Weights of a small transformer language model.
Architecture: learned positions, no biases in attention or MLP.
Training: 194M tokens, 6018 steps.
MLP neurons of a small language model. Each row is named by its layer, matrix (up: input weights) and neuron, and shows model dimensions 0-255. Each number is 500 + 50 x the weight over its row's rms, rounded and kept within 0 to 999. Numbers have three digits each.
After each neuron's rows, "fires on" lists the tokens most often at its 100 highest values on Wikipedia text that the model never trained on. A number after a token or word is its count.

L2.up881:451466438527561501455523534424458478535562464488479434508452497482471544539433536475398557567468561537499455496448488473577483483499442509371530453509524396539526516429490441565406478497377451500470526450531483515545464494586564495474464440474552486526549594516478434521566502519533471500498523537502463553521516527487572571419523509499593486559546485531514586522465612601571527565578446515432483586463481445492531652526456452438477516428520547554498592518499446549400503476534542442493448492592475547452452495520524545499604601476468508507521479454447582565481502555484611543472603511474469488573472538470501515486508503440535410517524601441522561463526559418480524459427505416566457475383457463502596472416581501451459418497527471522457510522448472439430535532515444
fires on: "ain" 16, " gr" 15, " Ad" 13, " in" 10, " ed" 9

L2.up1019:460472502441559540449519419446461555451449463377497506513460484460554544591420453427398475411482572498535523470529561461471558518503529507624533507591482553537542574488413597545489634438521536536461445553447436457462524572595498587501552435523484425455597473489439536521570488570452458519521591488510594460535447503488522479479506477445522484490449550476466595484497595482527448475501469492518453556509478505475526600433462507498495516592436605495531488559503494431503511509462467504481451529491571458481518447473618527510521468449415547414533462527452511603488501520568563486476479561528466534507449550465498450455446476540435526479493506425499461465600503507500400558516547519624384469472584458552511548530541506537540537437531523529486416468568421476390561458514468
fires on: "w" 36, " Sp" 18, " Rep" 4

L2.up285:509411525524466383459493490393562520532571548540530467599480555502473450489511487389539490568608507489549558446501502478633548488470394478453478535434515472509394532520545502474501538478515453402501515473554545508481492568469471476511540502506523408540432388503516430502422432474472446464570538510450445481424440464485473436483441531414439508595480492469510450539479535519472500451471515571511478517547536558567500523573523556518499426480468547550391525473479489503591469446496485432480566589486555516477499520392377443568522510510524451546528562487473456523524453402476468460466509591506532499571487531535682590494518533455521542422449650513458572473522446507550475478602511424561513512565465450515462471567507498480552435550509513442504498548566591540548509516507513
fires on: "red" 27, "ject" 15, "5" 5, "te" 5, "7" 5, "0" 5

L2.up316:534497562550462506417498477565530478460524432393433509471484438413531540527606463522494500490411376580495575498426444435536461536506500489445406542484531507494494496479508444496535521439600522450616460508476472554599467508498454429553500476583532562573564493438472491493469478518523578503472429493450486529445460607598447479474542484517556528469613593469458403479522536472444545480536530455523458499504509550494514495472498533384464478528475548521463445441409465490606425445494566482502473478521434492524471480536490529426509520560630484575581532438493477595477496534495454538521511455506488474526584513565457426502589453506474500521484540516471498505500456441547584543562504414543410517451543461513655430582525556519539627505462438466434462484498530433533452403473459
fires on: " its" 48, " ag" 22, " For" 9, " ext" 4

L2.up521:485620559549466496514536593511485469476565557435485523413436543505585501505526448556499576509452466527494503463486484504466486537408468535487372561560504485483387498576503524555533535474583565543552594597598419546555477459512610457549617605450467458470497527457522523518495501505519561504476449449496536596494517549401420502505486532499463449550567507474508506398478495452494502455482439453473452439485458522523461556537473476495388525502484499444517565432506527511527470464541491543447494493537470390440549450542538519560513510505463489453595650359454485384458499513534497524504566468438583443527466516492471604471495393535455450443573481507507508487512473496510510448524485540494478480492468556439404484418583500427440514462547443545478570519496592551516464534386463
fires on: "as" 71, " As" 29

L2.up724:466479512449426450509459538506501484505437379584545536512484428481574479517489443516582534579520580606583667422405469584480535479487525517503500511512549492462525483596457513481499442510551455511524548462452470529471474503479494451482513550488441439562492493541464387482412476520562489535486431444437523485401414476548600564469564459487451476433387510563512486468442597515532502471528536490466479612444552405455530506569523481495471507437476439494500514537574500591526525497526504449561524632444602477416458561441495538584471493449471501532525527412457521511501611505468533369424512501463463458484561459518511522464590548501475482480503528463548516495498519511567559535577446520575477544580482475503476427509423462403591442449545530442480500499521571436467518415506474
fires on: "ction" 14, " number" 13, " January" 9, " age" 7, " of" 6, " were" 6

L2.up583:461528474474399536544504511490518517539450484602474520512421553441474521472503478461505497466468444557560517437476521564536544437441486622492463489445536553533435538491480502527628458354581550451526547547419477489469458518519606539441446446500446502559477561418521460510442517529505571523483567497496551511471562586523519490422513595563510472479536522531398537557487532472483502527553485486457444427590579533405535498490530565530406522454623576491561462525479576493548591407516526459522487527471395486431592447581430477409518555544478544518451505649532530514562502535568410510391508515471486486433494557503488609491474509448514512483483526435410483459531481517428547536513446415490538456488496453447546528441463586518487398521473541487455534490452606456521496495516457
fires on: " a" 22, "0" 10, "s" 9, "a" 8, "%" 6

L2.up523:520485484500493505426505449547488524470500461527566529504486546536501541518540482522493599412490468468516515443528448502487461597565542447497480498510495521479538485441406546487524455499543393445536505477549546411582479450522566443457572523455455523562467518530522442565475434567558645523493497579456417579525499536507457554577409491421469555511564446497386583477442449483484507473438456456418490511551442509554440551469484502459478498456494509535468524479441464512467488603514384548537471434467485395515563520517571620393430443554473483528432468493566575450506487410454455490533476520517547453539623467547507489594543494439491531542442487472504504555513391553399522597583488561520452508464459394474436485533610502451522557475538397549506450491491557598566460539522530
fires on: " he" 37, " e" 16, " g" 12, " she" 8, "E" 5

L2.up997:486499494513422502530496458463505464509433545612497459459508608526516592506562542486505460489551460552495516489425594478550484545539586504574536461512506518413408450480553488620416470473575508489484533488540490594456517519480567468504498550451485493518572535397470409608459495529398559454489580410449473473509566426508475454462470486562424464509492498409400503545505482506464388500474477518522455504484435541506636502556489483522443408414501461526458532492471409419518490463529566562487493525523464529505574480559502462504514427471443451515434482485574608503505512482461593463546490459517537490514588554566548479338537502466492534456444491534507423566566560490430517564545562476452438514456464468491352559521492600474523465486555507547403522459579531543526548484528451
fires on: "ive" 18, "ual" 11, " sc" 9, " mat" 7, " C" 6

L2.up403:494535445531571495536486381546479455504512613547590459498465503492423411526505522467504530435452546522422523496550479444532456513400535581534531395498605671535567408453397491511549535526468515509408493459448412498505463597547459494471552465412432518515438503522517560499465496577530601561523472510466513543508553513445488427554488539482481499586457512472527536640505590453533482495492453497488538544524498515520522362422461552519515507476518503467493511469525492478487558458535478506502418551507530580444447515497553510509447418462593478504485567405493472447498545490534453488512553524464543438440549510532524447632555547502476506422475484522496511476643518503473502465498409483459471555536371521498499388523526569497554533420415498525521463534484595551477481461479594
fires on: " at" 17, " club" 12, "==" 9, "A" 8, " sc" 6, " a" 5

L2.up197:501524492558509500494580542548462569466475503410555547548522480443438397490497401424484445444480536536428506327524491548569440491502603449526453555522546514472489448518477473466586470531425480483410570403464482477538504538538564482475476592551510474536477560603538490471504589434446498397512440564516515499431528527472488599459507429483430457503502598511452494535480603480428498495522538459503437504592490501497453452442460564510509471515534469609510472575581501518530530560562478407483493545603456484473491482497408449479483474502457534457474456496508407459447553521462467521512557533606582547502448638587534425497408515498499496463489483520509557541470482449486588580512484490470576501516548558543416530478467503442574560522532504596541500475485487423604419433463528
fires on: " since" 19, " career" 13, " until" 8, " years" 7, "ap" 6, "ince" 4

L2.up161:475485594455487605556497520495464533545365485398580526507457489481525546414544459490461517522424524507496489496545444510489530567523508540382595482467525480453560503542508457533498494585542557498490442521508497482512522470473447478431439568523566499535553494495502518531482568549475443514467558437523433462488452528570548542494416560602559446375520473604439531486450578465461517488482572555628462471565572412350516540516502530537483523444523535517421573436482506545529401466469465521529471568519499563433479514491557508467508448523483453453452461494456584351487507484522522522414414534525468545455556433443491456486507440547569528532615493477399530541606517480556539535455534557554492434599452537526558487448577481479544469495486540441484471503524501456517457467356491
fires on: "au" 23, " house" 11, "minist" 10, "ö" 7, "h" 5

L2.up241:465460561456470420530593477433483505415547448522454494396494557531466405451560458502446573578521403452445549485579498573547479596446454528522566460477486412483538470536494551473476621547548429471483408536487538465483503544524495547501503449519506465456549497459531425490500469522421544501532506540449541491568457493492551479583420461544490517549514441473537477539537533449549615482424459462477474451426538504512537520520527507545486418527510440511474550469470512624589564509331490476499507495389460548413527471500565508559465494534506430608501601447452526516525483534510528549534436454511464493454593480529529474514475531533577411474540527484465461487436500472458514454418498531496452515430399356484474502653538541556605526547559512495463501571486475579425524469471480
fires on: "y" 63, "cy" 13, " that" 12, " r" 6

L2.up27:456499533439532533540539453508562445497506550495594533518526443459492556542523405436456473401567510520487514512456532506436459464477544519520441588420545483572529487473549568521539495542440487475437630510476516538497425578569476517395509433442444494525508509385587486496554584481519536508554486598526523561465494466602514519472549557551482531433545526501583522567553485513547439487484441450509414498451581561445476523520491520417496601442434408474556608548544368568545500479555539431449521551514477443532522536502422429552418629449492529480450446459478559542524572448460523444481549549474480520455516516465409506470528603502473438419485499481475454580502527497495545553516548551413564513512406585491435479478480437470450500518580444511471490474509608429546459472571544
fires on: "á" 18, "act" 14, " place" 9, "ant" 8, "mp" 7

L2.up293:497485491418476562466571454496508538612442432505436533458474500520496454556435549457450543540494495428529539541482431452443538437501509464536446475474581455598416506496479479445481442523531526388402482553498463568520454383477478464496522493520529621531456470546497492494450539553506608628495487432494514567536452501541497473414561383478436566538517518633640501458460514549541416428509486498465466504402451493495463510529464394509567517528563452461478616501400483486582492497493459539495511472575509573474548394606490493478528510549443493531536600487506490516560527509461531486439425516464536467500511469538551514611485532527475550509481523552457489445622567545379499479444505538571495470493546529515502603500497523442486437508579484508479501480553566442396479471484467
fires on: " at" 35, " between" 24, " (" 7, " played" 5, " around" 5

L2.up414:495469485564413504440533431506529528453539436500518510425431445460569466558500564472498461444381448481557517476525476551538549497517547422475487485467535480576527495496525550393532475511605485490540647552479503490481395594458503558551404527534455498516535522490474384458444486519560404489533528431403587531492442543516489491472562525506496563550406554529559438551507551531483518494503472511519477588523485549435487480391493439497487418597454570440518492422453440514596437521451539531461464435529536486454517498495599504595538448546471543383542512502510448597496475501473562423577510528509492576493482525497513514507492483503513547556553551511404598536479521510530525514535536361474441556547581533535524551508485423482440537494460459460485443453652574422500484412507470
fires on: " cont" 68, " crit" 9, " rele" 8, "ter" 8

L2.up811:618505475504523414443525503490485491428532644520549529526424545453450442525505512570598561484514568501569520479491602445597466476434544469527480480550464539469605471543450537517478569454426535470527534523517529563498487504568566452492551501422522521533398565585560525568462520455464594465421476409488530447518560412520534509398483515464565415557438484445568564407509515547488497529428413463511460504516616577457507431466529459528546497504412561546577467512430468450561451533532539504565512523508576458468543468435481530498467475481477513506441475499478568466500521437516446468476512566509517485558416494439344553486559488475456586473542535466492456532540481400436550417563461423528530492525526477473385533477412561483561539468446462435517595490533498540493476549537533
fires on: " d" 21, " based" 15, ")" 9, "ult" 8, " a" 5, " act" 5

L2.up964:488430533485493547478493415494522429603455555521469388507445514555438491569448451485557534527465426496507570549519509530482459449407445489502498558548485651475436539505475488583554474493452453568498443524406387466532515512579573521503542554376410447460481414447469535429457462546498482502513489425508498493526569608535510492512505517497440467515511564548524499564456473552570527439536489593578423488464438463545535500538533510465495519549476427508468413522514578576444491487455530510460477589499493453511535504466564549582482510488570518554506551479475549540433515459542477577490432554490474552548575419510552537479477480476373498544462626530370534480495508424572442449486410518506536441495506489486452518449409533510501437452560478473507438575582563486559626463489409
fires on: "pp" 13, "led" 12, " list" 8, " G" 7, "G" 7, "ved" 6

L2.up126:509492515503444527576437517523553529458489519481519486405529526485485444524503463536417467574456461462465508527441416564574436546512480483435414464504448479503621608560496444503546423529531502415547518492453523502483476404466496410511518495379438498601501413583530514448487557488537502510481505397444530438561406520551448463484457601536567466517551461568445575487565533513526472584536560528513557553458486449468478506415478486533443501536502530491518587453553441605506488496503456533530620530492539559554480482500597505504482509357514472577467500496521539547474479520483570443469490516529570479378545390497436455443571552520459579475601350524497517501471477497502575408500511555570555529522571553503441520408435424460498517468526476485473528483475489482558538482476613
fires on: "wo" 20, "enn" 20, " were" 12, "uck" 7

L2.up199:509424512552494546491528431464554459408526565465613503501443483433438469574481476417575503526552373511511589552501456539527500492507495529514507530427434515478498511400456386503540476444471568483461520527543508467528490430450455507493373545569503611538542586490559547440531596457491542496378489476509583520472525483531506551532496543408491504551460585535442489517489547481551461546466510568548533440568513509481521398484497524534626517383580479481485442539508587552447522446537506500511505552442387523509517667525628441575476543520474533437487572480447466596521480442515481514503471575444543497453517523453478485467447519500522399490474493509440526512500425519567478498447522538496522460510478437460434426480539611537529557499397453520519410532560502509476440526571478
fires on: " known" 23, " called" 15, " de" 9, " s" 7, " named" 6, " high" 5

L2.up850:464601436576476413535461522478585489473538480543416543546495494443491527470555453533430509477470480477465357464448380431536509536526591398483526562536469496517517521641422478581573518528491413524489463553560513394557535431507536473523507510453542440512533520535490445541529521447414460579510505548413522547554482460455453421568506485454481452515509534522573475499458578509463476578553552515434538506454478563493556444563498457561510471558486510588363466620491522470471493560491496528478531551473447612461497558547450497489494508480541473488513486441448448457537538392547464491480537633434451489496558548425529532527501533490517470536481358549499548530508528528511582539437560500554465573511552435494480530437635526487447460552494543482474521515535505464421448539383486
fires on: " sc" 20, "-l" 10, "sc" 7, " wh" 7, "sp" 6, " where" 4

L2.up462:469455483453428487437511521523502510509461527473482480520418501592514540440450435521408479567519536502592478504448462507501462530549484470559566481537491452537498547402484483531505480540487464376408482553548519503479472524493454544442511587521478405483525478540466461436509558491523569532510442555545560593589565467442536461542607465582570484550503584599516499553464483609583560530405513478474438530503468531548508527511409571481499466465533461483573607559506544468510468477516576539474497486527471456451465579446437460504474429512525455520532583572493516588590558467456533510520562584375438454585531455519518554461443521498480492462513482493524458434363566478411451377534478401619442399470452482432495467463494534495516576551476469520443497411503518546412483557481508
fires on: " n" 95